{"num_hidden_layers": 15, "hidden_size": 256, "num_attention_heads": 2, "num_key_value_heads": 2, "head_dim": 128, "intermediate_size": 768, "vocab_size": 2048, "hidden_act": "geglu", "norm": "rmsnorm", "norm_place": "peri", "norm_eps": 1e-06, "positions": "rope", "rope_theta": 10000.0, "rope_fraction": 1.0, "qk_norm": true, "attn_scale": 0.103, "bias": "none", "tie_word_embeddings": true, "parallel_block": false, "extras": ["capped logits"], "init": "uniform", "init_std_qkv": 0.026, "init_std_o": 0.00475, "init_std_up": 0.026, "init_std_down": 0.00274, "optimizer": "ademamix", "learning_rate": 0.000613, "lr_mult_qkv": 0.5, "beta1": 0.9, "lr_head": 0.00952, "warmup_steps": 305, "schedule": "wsd", "decay_fraction": 0.941, "decay_shape": "linear", "final_lr_fraction": 0.0, "batch_tokens": [16384, 32768, 49152], "max_seq_len": 128, "doc_mask": false, "train_tokens": 338600000, "max_steps": 10455, "dataset": "wikipedia_en"}
MLP neurons of a small language model. Each row is named by its layer, matrix (down: output weights) and neuron, and shows model dimensions 16-111. Each number is 128 + 24 x the weight over its row's rms, rounded and kept within 0 to 255. A neuron's up and down rows have the sign that makes its largest values positive.
After each neuron's rows, "fires before" lists the tokens most often just after its 100 highest values on Wikipedia text that the model never trained on.

L11.down382 [134 125 119 109 116 221  88 111 100 145  90 145  70 131 109 138 171 120 146 115 158 108 158 160 146 123 117 114  96 128 119 112 150 119 115 123 120 108 172 102 132 106 155 118 128 140 145  79 142 101 132 100 169 154  98 123 119 124 199 118  80 136 104  98 123 119 150 113 144 135 150 153 103  80 113  94 127 134 163 146 110 143 136 138 136  82 117 148 131 115 116 132 120 169 156 143]
fires before: " |", "s", ";"

L5.down193 [110 144 139 126 170  77 158 102 129 145  86 124 102  99 117 111 116 136 119 168 140 140 161 109 118  87 127 214  99 128 101  78 151 155 136 151 105 125 150  99 141 103 157 141 118 130 160 137 149 148 122 131 137 146 126 169 120 113 107 163 155 138 100 155 140 184 136 110 111 160 120 130 115 104  94 128 152  96 149 140 122 160 145 117 151 160 150 153 139 103 162 128  93  94 132  64]
fires before: ",", ".", "–", "\n", "–19", " |"

L9.down426 [115  83 158 139 122 130 147 127 120  85 128 102 183  98 108 135 112 100 141 131 119 117 112 118 132 135 122 162 112 117 133 164 128 125 139  86  86  83 129 133 113 107 106 112  55 131 162 117 108 167 129  99 110 133 113 136 126 148 127 112 150  86 131 119  99 115 123 100  99  91 126 211 120 166 126  96  59 188  96 132 124 147 119  93 110 139 108  91  92 119 117 146 139 119 136 121]
fires before: "y", " ", "\n", "ian", "|"

L8.down456 [131 110 134 215  83 132 125 139 118 127 128 121 124  98 101 159 111 151 125 143 105 124 157 155  98  86 120 113  94 128 123 126 126 176 140 123 127 126 112 136 153 116  85 140 132 104 104 150 125 170 116 109 157 120 121 159 120 148 152  92 153 129 135 142 170 126 125 128 114 144 103 125 166 100 138 157 110  57 171  80 155 134 125 113 157  98 140 100 125 128 123 193 154 105 109  77]
fires before: ";", " |", "9", "8"

L7.down458 [152 164  97 111 118 137 122 145 116  85 132 134 153 110 129  98 141 136 142  93 127 101  82 142 126 141 126 125  77 122 153 103 176 138 156 114  96 150 104 120 125 114 107 175 131 125 134 107 115 123 110 126 126 115 111 150 112 120  94 103  98 135 112 139  97 116 118  80 109 154 143 168 141 137 171 102 110 107 115 142  87  91  93 104 122 162 140 135 142 120 161 163 145 176 111  99]
fires before: "s", "ice", "li", "tro"

L4.down454 [128 119 117 113 134  89 162  91 120 106 119 122 146 104 136 131 140 119 125 132  84 112 102 170 106 183 135 153 177 119 126 105 131 135 172  90 127 120 110  39 112 181 134  94 105  78 117 116 140 121 134  75 128 118 117 147 107 111 122 138 158 131 144 152 144 158  91 163  96 138 100 125 151 108 177 158 122 165 101 118 143 142 133 111  82 117 111 110 140 127 112 113 158 170 115  85]
fires before: "-", "\n", " A"

L5.down379 [108 175 141 113 134 144 102 113 109 145 131  99 149 164 128 124 126 150 148 140 108 155 143 112 175 116 147 111 122 136 142  97 131 132 135 100  89 100 114 159 101 124 104 108  94 134 130 143 113 119 127 121 116 103 122 134 128 112 123 123 113 120 129 134  94 152 117 161 100  95 151 189  85 133 152 144  90 118 124 110 137 135 134 107 127 125 196 147 133 126 111 140  67 135 148 129]
fires before: "\n"

L4.down529 [190 114 126 134  84 151  86 129 120 137  98 115 154 130  94 128 123 136 138 156 119 116 137 164 137  89 140 142  96 145 108 151 193 109 153  88 117 128 147 101 107 122 122  95  54 141 158 122 145 162 150 162 145 108 173 144 132 128 128 118 143 110 122 138 108 147 167 122  96 129 117 179 106 110 112 131 158 109 128 143 108 125 130 117 136 115 146 181 100 134 171 159 104 147 124 119]
fires before: " |", ";", "–0", "."

L11.down525 [178 132 124 131 110 157 103 152 141 105 163 130  93 117 134 167 153 102 114 126 155 125  90 117 142 126 136 134 132 152 129 145 122 148 171 136 137 143 115 105 163 101 113 123 108 150 121 155 119 162 123 172 136  81 160  97 143 168 109 152  99 189 118 138  76 159  93 123 143 151 116 174  96 112 126 136 112 137 157 121 118 116 137 135 141 114 116 126 132 138 127 131 113  44  85 121]
fires before: "u", "it", "as", "an", "ible", "s"

L9.down522 [116 134  97 131  94 141 101  92 140 116 142 122 104 129 137  95 137 137 103  96 152 152 135 109 148 120  95 145 132 101 126 114  89 127  89 165 137 136 117 118 140 135 109  97 108 186 109 148 119  89 113 134 127 144 129 130 135 163 126 162  58 160 166 150  89 127 129 162 133 100 154  78 115 149  72 124 135 136 108 128 122 113 111 129 135 113 158 115 150  84 148 121 130 111 139 140]
fires before: "s", "ed", "d", "."

L12.down361 [172 150 108 135 149 125 142 120  99 153 134 115 160 154 138 135 114 119 140 114 123 127 140 127 119 135 155  97 160 156 134 120 150 124 122 105 174 165 124 135 157 122 130 120  81 152 118 110 161 161 106 144 131 148 114 121 146 101 149 107 127  98 102 157 148 160 105 121 136 166 146 128  72 128 137 138 126 140 149 148 179 131 133 110 129 108 171 137 144 122 127 126 109 107 143 162]
fires before: ")", " (", "%", " |", " ", " million"

L9.down482 [153 101 129 178  80 151 134 175 167 123 125 109 131 127 138 129 124 111 101 128 141 132 121 106 135 115 124 180 127 164 112 112 143  90 114 129 181 149 149 116 156 165 136 137 130 130 124 163 116 170 160 149  99 161 143 110 163 112 137 125 159 155 125 122  97 171 150 137 119 124 143 110 148 158 117  97 154 116 102 109 138 134 121 157  78 184 132 127 154 155 157 140 126 116 133 113]
fires before: "ed", "s", "ing", " to", ",", "ance"

L12.down23 [139 145 126 117 106 138 150 148 104 148 108  91 135 148 152 128 128 122  96 119 172 136 119 154 105 133  67 135 100 146 115 142 147  91  92 133 146 129 167 137 136 162 109 132 116 141 153 114 168 130 140 141 129 167 152 126 142 150 120 137 116 152 118  99 105  98 135 131 160 122 153 130 114 119  79  74 154 159  93 155 133 133  82 152 131  90 114 141 127 100 141 115 162 116 131 182]
fires before: "ed", "t", "s", "ing", "es"

L6.down478 [137 145 141  82 111 129 129 125 127 122 126 124 159 145 158 141 132 144 156 132 129 157 119 117 115 157 145 132 159 147 121 120 142 174  91 154 120 109 146  96 176 115 113 123 150 119 119 168 125 140  91 134 161 108 174 121 175 158  90 135 113 128 172 156 145 110 130 139 118 129 149 112 131 140 129 186 135 130 168  98 139 133 150 104 152  93 142 137 140 124 155  96 125 154 102 145]
fires before: "\n", "C"

L7.down41 [ 61 101 118 156 136 111 125 114 125 152 162 117 121 173 151 162  78 147 107 143 132 130  95 118 160 138 121 111 141 149 115 186  94 117 133 126 145 118 146 131 146 153  93  90 138 145 156 136 122 133 124 147 128 120 106 136 150 143 181 147 171 111 155 118 119  65 133 131  98 114 136 158 152 108 143 129 170 127 115 160 163 124 169 142  85 106 131 145 148 111 134 133 124 105 156 159]
fires before: "it", " |", "ru", "ri", "r", "i"

L11.down164 [122 122  87 131 146 129 150 125 136  83 116 124  99 149 160 141 142 138  89 148 157 144  71 104 123 153  79 107 129 135 132 101 142 147 132 113 124 151  90 101 134  82 112 158 127 144 175 111  97 162 146 138 125 128  84 136 154 131 131 112 136 179 133 133 118 122 138 127 124  98 107 169 155 141 138 135 109 126 159 126  97 138  89 104 109 108 126 120 146 128 166  97 137 137 151 146]
fires before: "s"

L4.down525 [137 117 135 123 110 164 209 130 141  88 120 118 131 146 132 153 119 144 115 138  72  76 140  95 110  72 119 138 122 126 116 171 122 126 132 145 142  76 144 163 135 118 145 109 115 144 144 133 147 137 115 116 152 132 133 143 146 124 142  85 100 120 150 174 181 173 133 129 154 157 142 123 124 137 123 132 135 145 154 163 104 139 150 102 147 120 123 129 123 150 135 143  94  89 158 138]
fires before: " |", ";", "er", "%", "("

L6.down730 [171 169 151 146 108 113 124 118 103 131 154 145 145  79 125 146  86 143 142 138 119 112 123 150 151 129 139 171 140 126  98 161 138 103 142 150 165 135  92 141  95  98 135 172 160 145 141 111 107 154 113 136 121 115 120 122 118 160 116  98  94  89 117 122 100 160  92 156 121 101 148 118  95 141 146  92  85 151 158 144 139 131  92 135 110 109 121  91 127 152 109 113 118 159 111 125]
fires before: "=", "-", "\n", "de", ":", "ary"

L11.down170 [132 129 121 115 132 144 133 114 134 121 127 115 138 138 135 135 105 181  76 133 142 155 113 142 164 123 118 145  98 126 126 152  93 135 130 106 118 141 116 121 170 120 100 118 125 108 125 134 128 124 118 106 105  94 144 158 167  88 115  86 136 178 127  57 124 118 140 125  96 114 121  89 140 119 123 171  88 148  93 114  77 126 123 114 152 109 114 112 114 136  98 119 114 167 131  99]
fires before: "s", " ("

L11.down116 [130 140  85 106 187 154 108 159  86  97 107  95 136 169 106 124 132 113 139 115 103 153 121 118 128 119  59 147  81 114 108 132 194 132  70 115 156 152 130 139 148 152 102 115 109 121 161  83 128 120 103 125 157 184 119 130  84 138 124 150 123 116 120 184 136 132 132 159 128 152 137 126 110 112 170 150 145  98 137 163 121 118 109  94 170 115 153 153 126 126 127 121 105 135 170 144]
fires before: " |", ":", ".", ")", "th"

L9.down242 [129 137 172 115 168 109 139 156 117 105 136 156 129 131 132 163 113 128 134 176 117 135 135 113 144  95  99 124 116 124  75 109 112 153 116 150 139 114  81  97  96 139 164 130 146 116  59 158 174 139 162 143 131 104  97 159  79 154 102 165 122 153 119 102  98 105  94 141 123  99 121 106  74 117 122 168 110 142 130 193 109 140 106 140 126 169 126 129 135 165 100 100 125 121 128 142]
fires before: "),", ")", "–20", " |", ":", "–"

L8.down237 [126 173 135 159 115 101  98 127 142 117 163 138  79 149 135 122 143 174 105 126 118  80 102 118  95 151 117 148 122 129  92 103 134 148 122 120 136 126 116 123 148  83  97 153 102 106 127 209 122 138 111 138 171  96 140 115 112 141 137 128 105 118 138 154 112 159 185 122 177 116 159 109 134 103 135 134 107 116 140 134 155 144 128 118 135  91 131  45 113  88  96  99 125 113  94  55]
fires before: "\n", "ip", "ular"

L8.down473 [136 129 122 103 101 140 170  83 117 130 149 154 125 106 120 116  83 151 137 102 147 167 132 134 139 146 121 165 134 105 136  94 123  99 118 154 150 169 135 127 131 179 113 127 155 166 115 137 139 114 102 132 140 114 148  90 133  96 135 159  89 138 113 132 144 143 122 134 149 148 113  93 117 114  87 109 105 156 119 169 138 170 162  96 102 144 151  81  66 104 162 121 107 150 130 167]
fires before: "ing", "ed", "ri", "n", "er", "s"

L11.down767 [142 171 124  93 131 160  92 129  95 141 176  96 123  99  88 142 138 121 111 116  98 141 158 106 134 115  95 151 131 121 111 128 109 131  94 155  91 139 119  66 121 142  87 166 109 112 131  75 105  89 149 141 140 157 186 129 117 119 150 143 107 148 113 106 119 150 157 142 127 152 112 137 147 113 136 125 135 166 100 132 148 126 124 149 111  99 107 107 115 143 161 180 172 131  93 122]
fires before: "\n", " to", " as", ",", " in"

L4.down56 [115 138 152  92 135 152 119 130 144 128 107 180  97  79 153 164  89 134  91 127 106 124 101 140 130 152  85 132  87 148 115 170 162 137 145 136  96 133 121 123 125 145 146 117 145 110 144 122 166  99 118 171 162 111 133 176 110 109 124 142 108 146 100  79 168 126 132 124 106 149 104 130 116 123 195 199 110 141 124 175 141 149 130 135 120 151 130 130 163 141 150 115 172 103  94  81]
fires before: "-", "\n", "es"

L7.down83 [128 139 154 150 135 129 119  94 144 139 132  86  97 130 135 109 115 135 153  94  78 135 113 153 146  99 143 148 140 130 104 160 141 114 118 138 106 181 114 107 106 115 131 157 125 138 115  81 131 144  61 128 155 150 135 107 116 130 133  82 111 141 144 111 157 172  93 101  85  93 109 111 120 132  92  92 154 106 140 113 154 141  65 125 113  83 118 124 163 176 155 111 148 157 142 104]
fires before: "s", " of", "al", ","

L12.down137 [110 108 138 113 109 106 146 134 102 152 147 116 170 143 127 123 140 122 138 119 123 173 117 142 109  96 124 110 165 175 153 112  98  78 139  97 124 102 106 128 146 149 138 131 135 105  96 163  86 121 106 155 120  82 169 150 122 130 111 123 114 136 118 154 169 114 106 151 127 145 107 110 176 117 113 135  73 136 202 111 117  98 180 140 137 100 151 137  96  82 117 125 146  74  90 141]
fires before: ";", " |"

L9.down377 [130 123 145  80 141 164 143  72 124 119 102 135 152 136 140 145 136 117 152 120  91 133 161 104 107 148 117 101 137 143 148 151 131 106 137 103 106 125 138 107 140 141 122 117 142 102 119 137 120 115  97 136 103 126 109 166 130 137 126  84 149 143 149 121 194  90 108 128 134 148 120 118  99 101 137 143 124 111 104 153 100  94 108 107 111 152 167 110 122  86 129 109 114 119 164  94]
fires before: "|", "-", "\n", "u"